{
  "n_kv_head": 8,
  "head_dim": 64,
  "activation": "tanh_gelu",
  "init": "normal",
  "init_std_qkv": 0.02,
  "optimizer": "muon_variant",
  "decay_fraction": 0.433,
  "batch_tokens": 65536,
  "seq_len": 1024,
  "doc_mask": false,
  "train_tokens": 572400000,
  "steps": 8735
}
MLP neurons of a small language model. Each row is named by its layer, matrix (down: output weights) and neuron, and shows model dimensions 32-159. Each number is 128 + 24 x the weight over its row's rms, rounded and kept within 0 to 255.
After each neuron's rows, "raises" lists the tokens whose logits its output raises most directly, leaving later layers aside.

L7.down476 [149 152 159  96 118  86 107  90 109 139 124  99 153 150 152 147 129  94 150 162 103 126 146 117 137 138 146 119 141 144  78 117  96 129 143 125 158 110 132 115  95 127 125  88 124 138 151 123 129 155 121 110 110 135 141 153 125 144 157 115 110 123 134 105 125 112 101 123  90 102 188 106 160 143 154 133 114 162 140  95 121 111 106 166 104 125 143 116 124  82 159  99  66 169 147 169 147 121  97  71 135 111 115 140 116 155 166 107 134 129 124  87 105 147 125 112 150 105  80  91 159 104 121 137 135 111 100 113]
raises: "ra", "a", "ol", "r", "im"

L5.down350 [143 116 170  99 136 111 142 115 162 108  79 107 114 163  67 176 129 141 103 121 131 143  94 146 120 159 115 101  98 129 115 143 146 106 152  94 141 119 165 116 131 110 129 118 100 120 162 128 118 107 144 163 105 112 132 126 116 130 139 109 156 157 169 104 145 102  86 143 125 144 109 122 121 123  98 125 180 182 137 130 129 129 134 108  97 120 120  88 141 135 112 154 131  91 135 129 130 122 127 106 145 151 153 117 107 110 126 130  95  92 126 147 141 130  83 109 148 119 132 123 141 113 135 111 136 150  91 124]
raises: "ens", "issa", "ear", "ach", "en"

L7.down1923 [ 79 121 115 149 149 120 160 126 138 157  91 165 131 115 118  96 168 150  94 116 126 136 152 147 116  90 162 106 125 143 156 125 180 137 104 115 168 125 139 101 113 128  97 108  81 126 120 136 160 106 123 131 146 128 185 166 146 119 105  65 123 106 161 118 111 157 161 146 132 109 135 164 100 143 141  81 145 139 126 106 116 142 101 128 171 115 141  81 109 142  95 103 117 122 159 159 117 175 126 150 137 101 106 125 118 155 106 123  96 141 138 109 109 116 150 103 168 149  94 130 137 133 133 124 102  99 151 109]
raises: "let", "k", "con", "cent", "lets"

L7.down376 [149 136 126 118 148 138 150 119 141 102 169 143 158 156 126 156 148 135 136 112 158 152 106 175 164 140 106 132 106 121 119 129 141  35 148 151 122 150 155  85 110 118  90 128  82 111 111 144 120  84 104 131 135 135 125 137 106 131 116 115 105 132 117 104  98 119 132 150 142 121 140 130 179 115 103 137 138 146 157 129 131 112 122 115 113 140 145 156 115  81 178 126 154 149 125 146 167 111 127 132 127 136 139 178 111 115 171 131 138 142 132  97 106 113 123 104 114 131 209 136 111 117  90 158 146 177 123 111]
raises: ");", "):", " –", ".;", ":"

L7.down280 [120 115  99 174 127 129 130 135 132 139 145 114  80 124  93 120 129 150 146 122 128 143 113 114 143 123 134 122 144 117 152 142 111 134 118 133 104 129 105 132 103 127  84 118 117  99 158  99 130 154 160 114 141 119 136 180 108 105  99 124 108 104 111 129 134 143 164 173 125  94 157 130 117 157 126 165 165 148 126 147 128  72 135 111 121 101 150 150  58 109 200 127 107 121 163 127  96 115 135 152 141  97 114 123 160 123  94 143 131 139 200 128 127  99 126 129  96 129 174 171 124 125 133 155 151  54 130  98]
raises: "izes", "ject", "izing", "vers", "ves"

L7.down637 [130 145 126 136 133 118  93 119 110 121 120 132  94 150 102 153 112 127 146 114 111 115 116  77 107 126 120 112 115 119 129 159 110 146 149 138 118  99 149 136 136 100 128 129 180 123 134 166 105 177 144 105 127 115 114  97 157 128 139  98 132 104 125 134 144 141 128 132 166  84 108 131 160 154  84  97 114 126 110 138 144 123 122 132 123 137 124 133 142 170 145 123 155 157  60 110 106 119 151 141 102 207 137 151 101 112 155  97 138 123 107 122 141 116 128  91 137 100 166 160 165 183 134 126 153 123  95 139]
raises: "ic", "ian", "ites", "ix", "ite"

L5.down448 [ 68 157 106 111 112 110 148 110  99 120 167 153 154 124 151 111 105 135 132 136 167 122 114 157 184 130 152 133 139 147 142 133 194 164 150 103  98 115  57 116 160  96 166 133  97 137 139  92 149 150 150 175 132 136 117 109 108  97 152 144 122 128 152  85 164 116 117 119 113 158 167 126 138 125  98 136 164 178 108 132 137  88 104 152 144 137 167 134 131 137 168 142 165  99 122 116 125 121  83 174  77 140 113  91 124 109 127 115 135 123 146 116 102 180 108 125 145 153 101 133  80 154 145 133  80 122 162 126]
raises: "ires", "els", "era", "ery", "ers"

L5.down553 [123 143 154 117 106 146 110 175 126 145  85 180 134 111 162 119 107 136 122 147 154 147  94 179 155 117 154 155 158 122 132 151 106 134 133 136 123 110  99 118 118 137 143 116 116 134 141 104 151 113 111 132 121 145 121 153 133 120 126  81 134 121 110  92 157 159 137 189 109  68  91 178 160 141 119  97 165 124 143  90  92 161 143 101 126 147 144 156 132 140 159 116 112 125 152 113 136  74 109 161 144 104 123 136 152 169 128 127 113 133  80  93 108 128 130 106 141 163 110 166 138 181 111  76  95 134 106 148]
raises: "20", "30", "16", "19", "22"